From a checkpoint of a small transformer trained on Wikipedia.
Size: width 256, 2 heads of 128, vocabulary 2750, 10.3M parameters.
Architecture: LayerNorm before each block, learned positions, no biases in attention or MLP, tied embeddings, capped logits.
Training: a variant of Muon for these matrices, 350M tokens, 10676 steps.
MLP neurons of a small language model. Each row is named by its layer, matrix (up: input weights) and neuron, and shows model dimensions 96-223. Each number is 128 + 24 x the weight over its row's rms, rounded and kept within 0 to 255. Numbers have three digits each.
After each neuron's rows, "fires after" lists the tokens most often just before its 100 highest values on Wikipedia text that the model never trained on.

L4.up882:193104094113114140131133114112158145096135184088119143109125141149126090157138135130146129139133151142126078120116134149119068127157121135110107133146176150172138139124147080096156098132129067145113122161145109112115095093097153156126094089116115118139104125100130122135125111097115156129144104178147147131148121179181090116126153087119171111100110144135137128094091142158141120142139
fires after: " m", " M", " re", " on", " bl", " ch"

L4.up779:129117134145156156139133150103130142142124111095145108114149129113142144076133093111119111126093129148098092144140127131135136116163158173145125106142118133100115105128123140099111128156074133063152111126101078171161148142117121135134129169094125129128119166096156189114144067104130147113161146105128132106104129138096132122148187109152139132126125147104127119136129142108121143154131
fires after: " the", " c", " ph", "'s", " The", " \""

L3.up514:127130163120169107080114100148169128120138174148176173149117110080105147106087174134153107135169117157132131140131137178080143134088083157109150134136125178140155084111152101128077135086102125104125149145137165142131107139122154162155104108136107143105155125116138130107144184070193143150140143113102137136107154147143113111107128162174131161114139153146123148114159133108122147147109
fires after: "==", ".\n\n", "\n", "\"", "===", " ==\n"

L3.up278:102099127150159146123156114109119096099109093155133120154157137140121109155118140103128082132167157145083139117106139091166092126117156156137170091094107141111127112127121112098135141150103158167160112117095126079123148149113120121116137131108086124123128102181115106160151105140100103136148131113143150163131100127156151133115098102136114153129144169136112113142111154121148097156154
fires after: " ", " M", "M", " September", "00", "3"

L2.up964:177128138173150094097156139109138152136142132141125124151100171125132109135107184150175172118134140091112111121085105155147113130132103150149110126140148156137138114108122122148089134097073110083118149117127118135125139121117121113131126101154107155129097173126120121135154105098116124122135157107138115151106182090186091129126089107114118116144117098091148112154176149109105135161150
fires after: " Ch", " L", " l", " In"

L4.up629:124163176107112094115119119104111142189132103112152128169145116165086147113133105147133118156108130127112135163122126058121122130138105126155115106142118099124104101127131081110131135102103132137115114163131107124170140132131109165184165143159098149124169129112137147114167124147121136155183130107125157180115163138167092158119124126082150106179088126064099110108113113142100125135103
fires after: ".", " en", " G", "g", "er"

L4.up549:179134127115166112104155155130135116124109115130156114132122149121142092135150124123120111137141157149123145088143130115098108179110112110155099121160119128151104126162155122136070115138097137086106103145109106082145120142127096111141126131146134096130096143131101121137158132113166090149097079132136144140104120105088117120128127111085098149108177129143121107131097134100168118096157
fires after: " |", "0", "1", "3"

L2.up873:115096154163126100135128143069143198120136175130094162147158113083122120155110081130075146154129099142100105170117128159119170107170108106188106163121103147098140091110088118136113140110112137118105139129115122116135152079102135118132129128092098107114131121130177155102136147109162113176135139155138137128146085124105179089133162182114132113166139114149097152140132117117126140111140
fires after: " the", " of", " in", " by", "-", " a"

L5.up344:148106147152154127112130109147144088115160140125120103135093127085188152084091114111163134104103115143127120125117132134140109111142141212133111140119104137116168088133166139123117075151146134119131114121111096124152081129139127119099161136128151169090123167130145110137120117182132142104097145148133151145117161111135127115129138101110139113113163125081078161104095161138156123111108
fires after: ",", " well"

L2.up996:144136151094156142142111146143181141113137121137142120183113087167130140082131152123138172116140103115138114111192123147139101126145168126170134118103100102152148111117158142075177119165118118124103117124115166099115168122099114117105154134113135098105133116113106129131109127112141153133139117154133165139108130120128111147143135133152099114109094095124152077136139127119118124114091
fires after: " T", " H", " V", " C", " Cont", " O"

L2.up664:113173099153096120129186083090119139175110129113128175187148110146123061149128137133128105136158121127154148141127123105116133144140112095140106112178123150088150154127124140131110093165092118154113090104146107123155132133131131132143182078133126142129124171103115129123112154177122108161096184146125158076136135132118145170129122137107122127145133162126161116136155175123119138090135
fires after: " F", " M", " Sw", " K", " P", "M"

L4.up587:100166139140177131120173144102131095149144095123125129146114163164184121144156100149140083146103140107167115090152122114092102152135160145123082120113106141105124181137114130113108134147157156136136090078102126121115122163130152096109145095114126116078091144129152106150132147123134135144168076106105115122121181099100151105124129126173150133149079125177102082090153136103150128128122
fires after: " D", "z", " A", "A", "E", " F"

L4.up402:116178127125119140121130113114143093093107148148125118134159139175087104147102145126126145135155159095111140131138078115107151094111128118147131140124125091161157101100149134144127118106141137115138129137120127137127125150088138125106121111144156168115147150161145137077114095128101149189125117063115117073136128097120125160121169118139074097139134133158115145114103087171084169113135
fires after: " p", " t", " F", " T", " rep"

L4.up78:136105124089122131131153144132131123164157138138142125132151111128124160159131127140119193139098112115179075104137128099123134132116130156137084119125125098173075118095136093093154101138137133151110084111139178122137145152133140136140149115141170129112124099136166126127152130121070132119150156103110151097107143151140137134179114142148116136099108159192156143092111113121111132140108
fires after: "A", " Mar", " A", " Be", " Jo"

L5.up759:115170150105097131082142097131123168135188129113136154141137124170145139104130181158156100101132149120140122161106169144086160133138096109148125088143119135118098117093163159160048109152065140100105145157103110143146169128072159172111109149129103133130110174161115116109120121089160147163110123116148103122126101099113114146160110121117139130141156116117158108147135111121111146139143
fires after: "\n", "==", " Law", " had", "b", " under"

L2.up37:136129118161126157146101141116111099133175098138134098077158172117117075103164116090126135113154150161084147122111111162147136120138115213097112117149131106139138108126108131137169109123140102121127149102124120155130135073097162148104117145107102128105155142102120150147164126124112082152128103141150146175132137136117135141146162158094156146122093134114135137097124152149143132111097
fires after: " b", "B", " B", "b", " H", "E"

L8.up116:122126170152096091135176111122130153111126116091159152099100136153139123119118123146155089129127109166158101117090158088106162103164140137130142108082135170150110147163125150075143166130108115139150100151126131118117122150138091170131084124109117110128074115157127137144169146118119077138119128154102148149086133115122113132119158122118137148124147113143152132136089145126129141128135
fires after: " al", " Pl", "l", " l", "G", " L"

L2.up399:163110149111134166076156098098142129085119128168128130125127117173099126169158106140139090161135173108150132136088104140152149171134109106117098130105100125126141094137156094145105133135122123116152124123108172124138124126063156139136093104135135131120119112114146152135130088105149126166157165165124164149139123151125124128081167104103085139087152121157148097128085113136130137116140
fires after: " b", "p", " p", " sub", " m", " z"

L5.up582:146109165161116113103175150098121130121122120120181153124172115103129142124109088162106103104153124111079091134117130144106146112163121097161122141129124121167133143141134141179140125137119166122087092137116106131152121094110152102144093139188155152118161102157139147164079147124101133141116113099158131144102132157142145148152123127099152133116150147130171105143121097140162119105155
fires after: " S", " R", " N", "r", "z", " M"

L5.up207:139156157160151144120191125106100111109096137145113132135148105101141113129150104129150135115133101169143109115127108128149108118163123186201156160152108118124144142141189127168136206169155134094120123137089107131096154126153142114109128096126153104077122095152132132120177124118096124129105079145130094130132145098123133174171076146112123097132135159128134142136138123135096111147084
fires after: " ", " ft", " re"

L3.up25:153116155143123140148140115116155127111146166188123142164180118088109090137150153125090150146107133133102143117130127109127136110153092148115117136132155102136099137105144130132128127148129083132109089146090158105096107121129111150139132143150123127075137102108155183088122159095142169097150126115099133127119142103116130113087107085124120135125095099127127148164110142116153120123139
fires after: " m", " y", " f", " M", " we"

L4.up48:128105117134137156080129143148148140144159094124094165165137138136101134131120125127158045123143115139138113109132111131159145134084158158142098125057110131145159152129127108129136154120139135157087149130133141137143134130136107131133145132155148131115145137152126194123127101134132102113152088133117124164106108156142155128065115129121155140143079142127145099082149136080138151123136
fires after: " v", " V", " E", " I", " sy", " Em"

L5.up705:117118190135128134149141147136103084102119128142079158123118128134128125132170136137159167123121134105149154148112120153127147158146137103145110110100167097145150100143163110119141136104104163114112144125129102121160137121173160127130137137065155101127089158171162160133103099167114139159142099172144167113109147131124126147124129175097093123115129147134132142142112136131112112149126
fires after: "b", " M", " m", " br", "w"

L8.up764:122106148074138127156135132088159152118097117153109158111153145111125142147095123146130138083167128123112203143165124122103153114152147137098113142124105158130137124132107130095141137120197149131108136114111116126088143117126127098105148123155135109063123127143125138136127089119082137102126146095115150111167113099149115099115153133145147162091117167115118137125134133137109142103139
fires after: " ", " |", "–", "|", " ("

L3.up441:102170114108114171100183119107138132121141107132141147097115098153149115115152112162159162137157140120175079130096103139116126158158154166123147140122139152140136126134117149115119155116110094115143155132115117100143138110117149129081147164097101089115103090140108151130116113116084125160181115142110105134148120111145136156124128088129102168112142118146128133132130104121107108084154
fires after: " F", "F", " MF", " M"

L2.up702:121076107117133137129170187101146117159148135121144169130117149101160110150137148134156096120137118150132111133162126142120142159153175151132137135143126100166134122094138146141068140135105135134123137149121107138117132171127141058122130110141119124123098099100170150132133144146139117141141136166094190137141094125093128120121101140133158115128149146083171104155140105110068115121155
fires after: " Ad", " a", " A", "-", " ad"

L2.up609:182149130164100072150118124121144094130125098127160128138131124110139115115139134131162155128123125139153059114154156153115142113115159135131139159158174118124083130155112114139129153108141150072122159132115170118122093140152127109095146137119111103109169152126157120122143089143150122113096115098125087115137094095160105157128151145109147096137129113148138143177131112149118153113076
fires after: " Ch", " ch", " W", " w", "ian"

L3.up17:167107127098130147125092146132056142147162134101176117135117133157179131116117116103147144132121148104112122112162145156166136120138155136114093087179137140112113128154159096077117133093109166117095098134139140163145139097133158135116110098117129133104126102103193093131129142120144097113093101125124124124121134139153103128084159132082144142103139103126126140160134069116101153142122
fires after: " C", " B", "B", " b", " \"", "-"

L2.up361:118146129100118154136148131137104103160121087173151093143154159099106116152117136115153148124102143143140138094113149107116147160147080126163114139117109124151173157084108128128131126142148133131166113124120124150114130117103122132169115152149111146156118164143130163108100142082122138156105138146139171125114124134115137135052124095123181125131150129105095128142080129140163152070112
fires after: " B", " T", "B", " P", " the"

L4.up132:129125135147161144063174070140135119135121132105153175120105142170116091129171140178131090103152126112141128116136155140099105126134099182146150133142181135092152133149090116146104102170113126112131092083132113101145112116166130109092148112132133112135147122132085104123120107107132172144136094091083156060135128155115099138120115161131128115127094153121117126102158123120096135152123
fires after: " O", " Ant", "M", " M", " result", " Am"

L2.up912:123151102099106118077190120089149101114147082111097113146117106116138107124111159180137094163152133156126106133090139141078114122130148104132126143118176133110164121112131160165149124145153109097154104167120101103169162126116103127125130089092131196108117160133129172125117125136079140147113106108103164121151146124120159126089122120102082141136182122089134142141105185108155153144100
fires after: " F", " Th", "N", " bel", "F", " n"

L3.up989:106112130140149134156169156138145138138152136138144148115093132094123161105131090148079163142074152129123148113147119152170128124137147104150117109147170133114158088125138147101144101151142123162112104148145157145125089119111128140114155139178122097162117102114134099115133138163107123145150092160150082081125148119144140092100158127135115130108107128167157133112111128100112150101112
fires after: " ", ")", " Mar"

L2.up538:128090156113133180112128159166140151112138155146130127144111130135147115136173115103169166131132150114171134144112158157132134132133119163131101156102096091126141110150163121139126156087127073146161130135109157160135126147128170124167101128123113100165110106134091120145139108110154149108125141171123119084132170142108117089141135087087122104159100146082084154135129085127130135144081
fires after: " B", "c", "R", " ec", " D", "inc"

L5.up996:126148161166147141113147123131130136163131089115146072139127110092146109160166102156122104108110120140125154125139120133143158165131091123119142101120119160115097144159181141124112129119106085117099105135113115098132157129163134116089130153131140145087119121134111114154099109084127126146129131130116137138125118071108157102114108121141096158130132137182145139109162153127140129116164
fires after: " was", " as", " one", " been", "S"

L8.up247:127103160154064114102132142140160156108150174108156135128082118122112175122122110118142118101156180130097125099133176137129052134178108142127170181127124122132107114126180115155120109109115175086112164097117115108085133159134133097126147068136122129104103137099104111126148169132102163142115110113136102124104118079147120124146089121091140123122176137149140119112093160135149113148143
fires after: " ", " $", " ("

L3.up976:114164142138152108144109142091116150120097134146151122155092118129132146150177137158177141154106159145109141139130184127137149125129153145152076163117111132142133124123114089137132144157120123115109145107124089145141149139121140146147151108112119097096158118130097110161134154082070100127125071138144130105156110155174130125111164177134168140182108140125120100156115135117102157118118
fires after: "-", "."

L4.up851:105102143177108117146143101150140169077099177158155155173141128117105156117102138119144127131161067128095132154093124165127141161177144135083167170150121100121114124115098089138158121148148155133134123104126133138155137110132161098137137083080115124127116139152117111114122162138137118098162145118063197100145143124164185127129119138159100125127131125119120144098071125092124111123123
fires after: " the", " a", "th", " |", " fem", " s"

L4.up876:173115103167148140086136159119102142111131156139154121097087137122124148050121123160121118169156088121143096154120098122114192114126157115113120117155120122122095109097152106141114166102099127114095155079103125126153125098134164135153130124121117132108096104128167109141149103152131129110134129167121147149137135103168121164119128103127115129150147098059093145123067164125116149138141
fires after: " l", " ch", " under", " Ch", " g", "fl"

L3.up335:118119199134153082158116135115134172182156111174151136124161142085111117138108115145076095131132095156137116095158131154145115128136143135141148140130124120102100101117114150127119120145104167116112109138113078135097120173135117107103142120121118139089171124119143158151123129152105117152114107133121142130121128131131132156162082091108125119090106121130123119124139112139088164117130
fires after: " the", " a", " as"

L2.up311:105095160179111108145138157162148075121148114131168155147148118152168100125104098170176145119135135112110132103143101124144133169157129123146126149084088128091129110138166126123059145153106106116091088081126132140123126154132128130130149134099139091093100126111137122107134162157112107111131145140118114117136193118141079085105136117090147127111150079126140118151129122130132173126156
fires after: " D", " d", "D"

L4.up825:159139080131157148092159086123112150103148115094122124093135147111138089137133100125188105120150140161169122141094161102111120088184167143130127127147107095121117175146119115125150090125126119093129106153110132162140157147128114113066162123114144151114125129129100113110112126129141097164148139131116106102084155136163147117118150120111155149116108103159123109128090121086136126149099
fires after: " F", "F", " for", " f", " tw"

L4.up310:120124208135120140131116108133126119114081143141121149165074143102151115153134174124130135123109134151129097098101160123108099133171137093110161153138138125132148101148152111128163155109140092145138129177105148110099146078138119152110151162094110128139115079148165126113102128141068112106104156152141121153141120124155160137091105113168114116097119142127143127115125130120170119172159
fires after: " M", " m", "M", " sp", " Sm"

L5.up875:086105129149154114163123102128128103173115126120110088110096117116140079110113133104096157128131116133128122110158126158136099130126093125134112132116132133159119181158165129123146130136108108108054082107125113086109145161156153176135140151140086150115143153126157121170119175112129095118127087113116162141146140091128136130117138088122132172128146116173104120112161127085177156102147
fires after: " was", " is", " (", ",", " as"

L8.up578:165148162137153137111110126133136161095157150098155193132143158066129086119110115125170159098104134139143137097143117076154112105155120161098113154103158136142113126106140097098116176140145128149113141118122162144125136164153166128125140130093100089110106170072159133178124174145105080103103113122148113092148156139145157120119110116105098133108131122123143129130161125101122155071083
fires after: " (", " D", " Q", " R", "/"

L8.up756:101181136119085173144098134142138104134121105147122146106138111152102089106166159098115141148102149092140128096113141133126118140170127112110141098074173102163108147148175122140113132137141133095123145085120138085099137155137121140146149126116130158160114125131151119131115102128102110151095114114137157159133174139114134176104084104110132145161120106150157113134147110120109115161117
fires after: " B", " S", "s", "S", " m", " Sc"

L4.up174:173152139138104150121169177118113088118155146193145115099194085113131125143103129128150155117126121166116150150113127132128120136139119112123134125179144166125140088132112104117104120126134130076132143148130135084132134084156151157133099117090143116119111126131171135125139140134140119134097098098096133065127143140107143132074186132119124088123161112175109110103129122148118097119130
fires after: " T", " t", " L", "-t", "T", " P"

L4.up414:109167145146092134114124154156144121125152154133098122138142125193160124116179119167122146129148090137095142131140112129156109133125127126132101112136143121140132102150131138082146142117123118098200123143116118118115144153171124177074092131125111161132096137101122131117160127102130097173144148119097109171125107098148107122105154127157119108087134122097150136102117123145115187145140
fires after: " The", " the", "The", "th", "at"

L4.up377:087110133144109152153154158133136148109098116129130118179176164113100138150156122149171086061102098148139070116116130109149139129141095134156111088099090107117148142098129139118107110157104124111134084111152127152101077124090195124146116123131153107123142135107147122112091121094155172089137156128104097130147170127180125114122132123143148140114123161088136125088121093114110162130133
fires after: " U", " A", " O", " Be", "A", "W"

L2.up391:124142113121103168117154104105121164119131112156149161139112098120125131110136103151133141143104110137129147124081089122099089134130147139153122109121101135113175154131143117138108181107130106115079162099129141149143155112172139148109172194154156086153116110120141145133130130127141130154140129108094137156123176125145105146143172090122115114117116163151131070137076129105146138147131
fires after: " v", "r", " V", " Br", "st", " Tr"

L2.up99:139141132165125131101111149094107168134158130100135129125124154090119133154103125099172177144118174130120099134071136158145110104156155142127158117091148122110124165151099112144100084160140137080117140125089167135155138132119112147149107143143095121057091084093148085167154178113127114143126091141149152083150165139138121134152133149108161152118130171139168106153148113122129129109156
fires after: " S", "M", " (", " M", "S", "J"

L5.up214:129122132151167154091186140123110133127138135134105103117160108124182155141114146134154147110143120157164095124129117074146131151147098148102088126104181134149140120124129076156142112103087119124140129135119118149136124112141115181137093097083092146093155125129144158139133113127117187117091144145161132148159149125149150103123146114125128134134110128121120089121096124139093135157137
fires after: " c", " C", " T", " t", " M", " B"

L4.up494:123155115095121132110179106114199137108101098099170117162115087126072080138126184086138123130128137120114109098130150147123103132168113113103153168150138149127107121122143106103137166135153173135127142164141153119119132119132168119121148103116144120078090126154172128142150104096141142154144137146117142152080152132142151110134120135105147099128123115154110131100108108132123109068125
fires after: " ", " m", " j", " Re", " min", " T"

L8.up1023:156125104142163165126109124091125133112145153095143148141109126138128117098112128121136126130135092162133176148129128075144107119150141121151107127093158157068120137069121151099102120113110115108138144141138116153142141161089125168134112138129110143145150135155157086090101157159133117104103160130092160153137141116157140116147105107112106136141149142152088103140154132136096096134122
fires after: " |", "N", "|", " USA", "-", ":"

L3.up682:142107179114140105121115132129132117111111121102156157169099119170117092117169112159117122145121113105105133097128141130102117131131164088150097128136143131166114131154140129112105149201114101139160142130152092110121114203154117135108152110106145127105100113091145125102088148134116116118097142121152158134096125144123156150127145085127163130100119125099168082138135132089089122117137
fires after: " D", " S", " d", " Sant", " R"

L3.up163:121132147121123149144155160169151117121130103152153105115127138099087078152149112096134149149118100129112129103123128109136153140136117154124113075125130117160127105138115128111083108120107126147104078090111186137148132157108166116118120173157103121120117092109155161154123153130138114120183112166134182084108158131114142111162116120090129142133141085144126096176122082105141137120093
fires after: " D", " B", "ag", "ud", "ox", "S"

L8.up396:128150137105144126123115109138125134129149155118104108112108126100158124125108125106159134136121092116158162076115116171119136124150118113124122146074138169160120106116146133107140137111168166092080140125117162153127130104131153159115133089131169119100179149095163122125102123147116123121149103111161163112163159117124141086168171093187171100119149121070102110155128190169163166113183
fires after: ".", ",", " (", "s", "a"

L2.up500:155143137170130111100121114083134105162123124187089126187123125076127106127114121185152126157104136166092164113135109132123143119128130137088097134144093162148147130137112171144081106139125139165122153118119131123110109156127105133142147132191106109163117131112118115139173061112154103109135124129144122079163113136159160122135103151087150143131140112101165129085131163066162161145143
fires after: "5", "9", "6", "4", "0"

L2.up945:144150157109119119108119136122156158109152112106109106126083166151138155166068126107140129166105130109129118159114115125113145147153136149094091156119114121106160104144146102111122109115147110125170109129110105088109122143119181164102184122094135168098136106118111132112099114128176083093136132109153109106140130129102164135124074139116135122139138130129159103147110169119149153110135
fires after: " well", " h", " w", " un", "he"

L8.up32:120168070151165151142122121092120106128133131106124078147152147154174117121120133106161100136145131119135128136117153107162155143139130163151101139154162141101127144108120105110116127119132108143119174154125125107110165175090169157092110144113159111114156150135119129123164127128107098131115122122108157185112134079135162141096108156080118126143132097131104080127120101125133142119133
fires after: " |", "-", "R", ":", " Democratic", " USA"

L8.up143:146106092124117123138124084143115118088124115186124133149101124123126155129153106108128169121134162149131144126135084134105147115142100141121157167159145158112148113129091117172142143129122119098144121141081132126139158127113132133129156120170139094106111111142092144093145137128139126109110137160126132156151102102139128052147119129122108133093131141100169149127141133110122114128134
fires after: " ", "–", " (", ",", " up", "D"

L3.up388:139138147124165098118146068076103177116124123150163136100130134107115138130139091179110107138133093140123143147143115137095131134105148166119123130143149121153129132154140150118121164125078115136110127141132110134133155129139110168085113104113147095159141143122148089142166107154107151128192113120145113052127090113138127154088160138119173113100121135159102145144123119140124149102142
fires after: ".", "9", "7", " one", "5"

L2.up579:160148159108090154101146161130139120123180091104131143165152099135135146156106120149120121152129134145099115099187093100123169148155101126145115140115087141143139123159104135125104114119083176068164126099125121131113128108131124105101131204120133113128089148130147100096126097128133153108097118087123178108106134076122138113163118180080121131118156152112144149142113090104142104113119
fires after: " C", " K", " T", " Cap", " And", " V"

L8.up658:147091102090167093125121157150128198136150146123135145126136125133125157082131147176077098119135153102125159120147160142178127130130107108111135134131120110126122144135150151123143129124143159129113143117158117143126111136146120097147098125152077132131132133092121164175110080127109123112132093118078100109138126128120130131163086164123128143096129147152112138161163106107135114124115
fires after: " the", " to", "a", "7", " and"

L4.up283:126129143152104160134119140124150100111125087161136128153123112127192175118120109098187141133175144112148135136125146134106133168167105167118114134120151117109134138129140130110152142113119141079122101061131127147142104120113123144143080132138207140147144085095127133107114132141118114092100111121174156153111102138110103130135147120101156171131113124143174129156111123151145132141113
fires after: " K", " B", " Ab", " C", "k", "b"

L8.up119:134119122113082136108172104156100141142093104132143135089098140163146107153126127157087131130159108142127100127142146131131144141120121155098157125169127118141128091099147107152137129121134128141111086112188115085109116164128200135117110138155118170106099126137115118087157094144130112138142149137088135133125095181147123108146101134132110140138142099150150117094124140129109141130108
fires after: " to", " would", " can", " m", " may", " b"

L5.up78:109148106088087139105161126089153163085109131125112147114106138114166128107146100161123115150169136123092137192123156097132061069124144118120147145073145110126134094146106118126123141158107097156165154128106141120165129131108085100132138140142113116139126159090110126128129121155118134138157174127151103075106126138075116121110116137108138155189122112081132151104147140166112124125095
fires after: " p", "p", "N", "ro", "ebsite", " n"

L5.up285:095129110103116131169135155140125122119137131112127164174158137135146129155142120117161125134124131152140099095111150096136131150123155139150141134093159096108133137130149099137153142105062133087105153146115157157091097107120123128145140103110121094128120117135156138114119146154184136104137146091124112103160111169128121129139145070144123118124111115168136118111169164109114099117165
fires after: " W", "W", " H", " Be", " kn"

L5.up144:124153153111157150196144143135073121112130137166130089108162120141140126131105152174143077118098125112094126164116159126088148143144149136124119135148121149116123105158093098115137122151126155130094135151168148146144112070108128128129125111113099109134122139166179124123145139137150134132164115092141097144110136088113133094163111090091147091132108124129091170134081136126124107156104
fires after: " T", " t", " the", "at", "T"

L8.up993:132142123122109155174131140147102153109115121149149149138146143135115079141137135162120127128159143082133104134127172130124116129142205108107143158106147165098125152136152154191123122111136105150105167131152126148099084159157138152166106127110112061150169146093120119086102126089129135174153151129095099113120114132146146147106094092095134144144125119146108119130127189094112117142142
fires after: "ro", "ru", " Bro", " to", " o", " de"

L4.up906:184124173153162133145190121108140167194139135150159104140119174119156102115090163155142150137160094171161109103091164088137114104160075133126125153116162148148103156111125149127166175115138118127118118130111116153100081124132111128138166098109111119123108117100092126143133128081088129134173161148085120117132153124114103103110130118159124138124116142118168141142123095135132130177142
fires after: " L", " l", "L", " Le", "P", "ie"

L3.up33:154124148169107117074122138151149133099141133117156150117081123124140120131150099089150144114099126126178115128144103074115117161167153123098135152172084171155083166127114155165100126160100161118121123117127121155126129138161124142147125109090149128153088133113124124105119114108129125141149159118104127160112155129152126103162106122125130100181084119176135136118164153138078094150147
fires after: " the", " Se", " V", " She"

L2.up628:110109143154124141120139141155170119130122106127084125129086149111095192116088113148136130129103080132125104144107116138110148127091092107097117130135132127130121137109100141137112140157113126094078144113150142147124109129126098152141095141121133138102103139142142170117133132123144145120084153153132138113130131090159155128142131138114133158131137121110112127092089077111124110110092
fires after: " K", " Al", " k", " v", " V", " Ch"

L3.up914:120138135057148141116131116095124177135129161146153142097101114152130126174146158153202111114094115121126138164101123139122153136157097095139121128131128133116164135187117094104150110124113125146173141134125107087093110124131122171147136149147103134129139099133140120120139113103139106139147090140106127113110100148141171102107174118159116147098144117089098116071102101104101133140190
fires after: " the", " on", " k", "The", " The", " each"

L4.up85:089119120136126151147150108118127113122148081095147143146146103144146148154133113112127117112133137130063076160147124146160153121131143126156097149087155156124158143097130162104106120114101141120143171183133115138139086151127149131137121145117112157138068143118117139137132087117114123102146132114141147100111106106106108143156099096125099102134107134100093146106134129106107139120149
fires after: " the", ".", " c", " and", "p", " as"

L8.up754:152111123134069158136107138123130130138174144145143146109113070155095169110164068141107100118137158154163175145134112155130103128153155157126125129161109121132142125137154104101150118115151138149126117169183116174103141117108192099108109130127133098115129120104121125116079159138119110084095162112123151164135142121109110138143121115134156139105139118137101100117092155159152081085109
fires after: ",", " Al", "z", " al", "im", "-"

L2.up666:131146152107104123115104127100151100095164098122148141143166056119104130126096106171162093138109148124145069137147131111163118127134147161097101147153122187131164115122127116117118128148189151161125106161149153109153105133085138135112171139105175156124120073101110090120164138151111097119092125088125140145112119102127140150118144133131149109114125113157133143128126061133148128144122
fires after: " F", "im", " f", " Rep", "F", " requ"

L2.up573:131173132129188121101147125079130081130113091134107117158164126133085123119116180115171147096147113086131179133102142117137172125149151173113118183125141116101171157114117083117129110107125154142137106091144160115132130140087133139122136127122115121124101110135157105084108092096122115132141085102160114127124095141082086125127148143149175149148147145159132152130119134144129134128161
fires after: " p", " t", "P", " T", " P", " rep"

L5.up527:131145157124127114177112181115179181041102139149145156114133115133101160127084124150107133125085121148104122113189148113128154122134159131105166122144096146133147130108159100098156112112116122153091087122136143093122106126099114172109114107107145187130113119101157170123143115123067127144162123146133123128105132098079140095101134147133106120136126145169133094132134164112088089164109
fires after: " ", " Grand", "inal", "un", " B"

L3.up692:124134140121119120093131151141171046130133150139170147138104141144149114118144133117179122119132134158156125145100139072159164154116145111135106088153149112103115103119116119114166131150127102130164111090167070129132137136118148177145066123113126115151125124105119138115095119117114160139134148173119125117141150135144109173115126121109146177079125139163129184124109138133135118131160
fires after: " M", " Cl", " to", " F", " m", " P"

L3.up336:118107134100116162169140155092166113128146148102141120102097142144163149103164083129175197145153144140118126134089131142150106048155126104176084140095135120094094102142102107113128101115126163106130113126094116158144097129108131139143130142117100153128160168088093124095139128128141175097098108148146085133122137111103136179156118139105137106111131127120119087117149131129123150139197
fires after: "-", "T", "R", "3", " ", "M"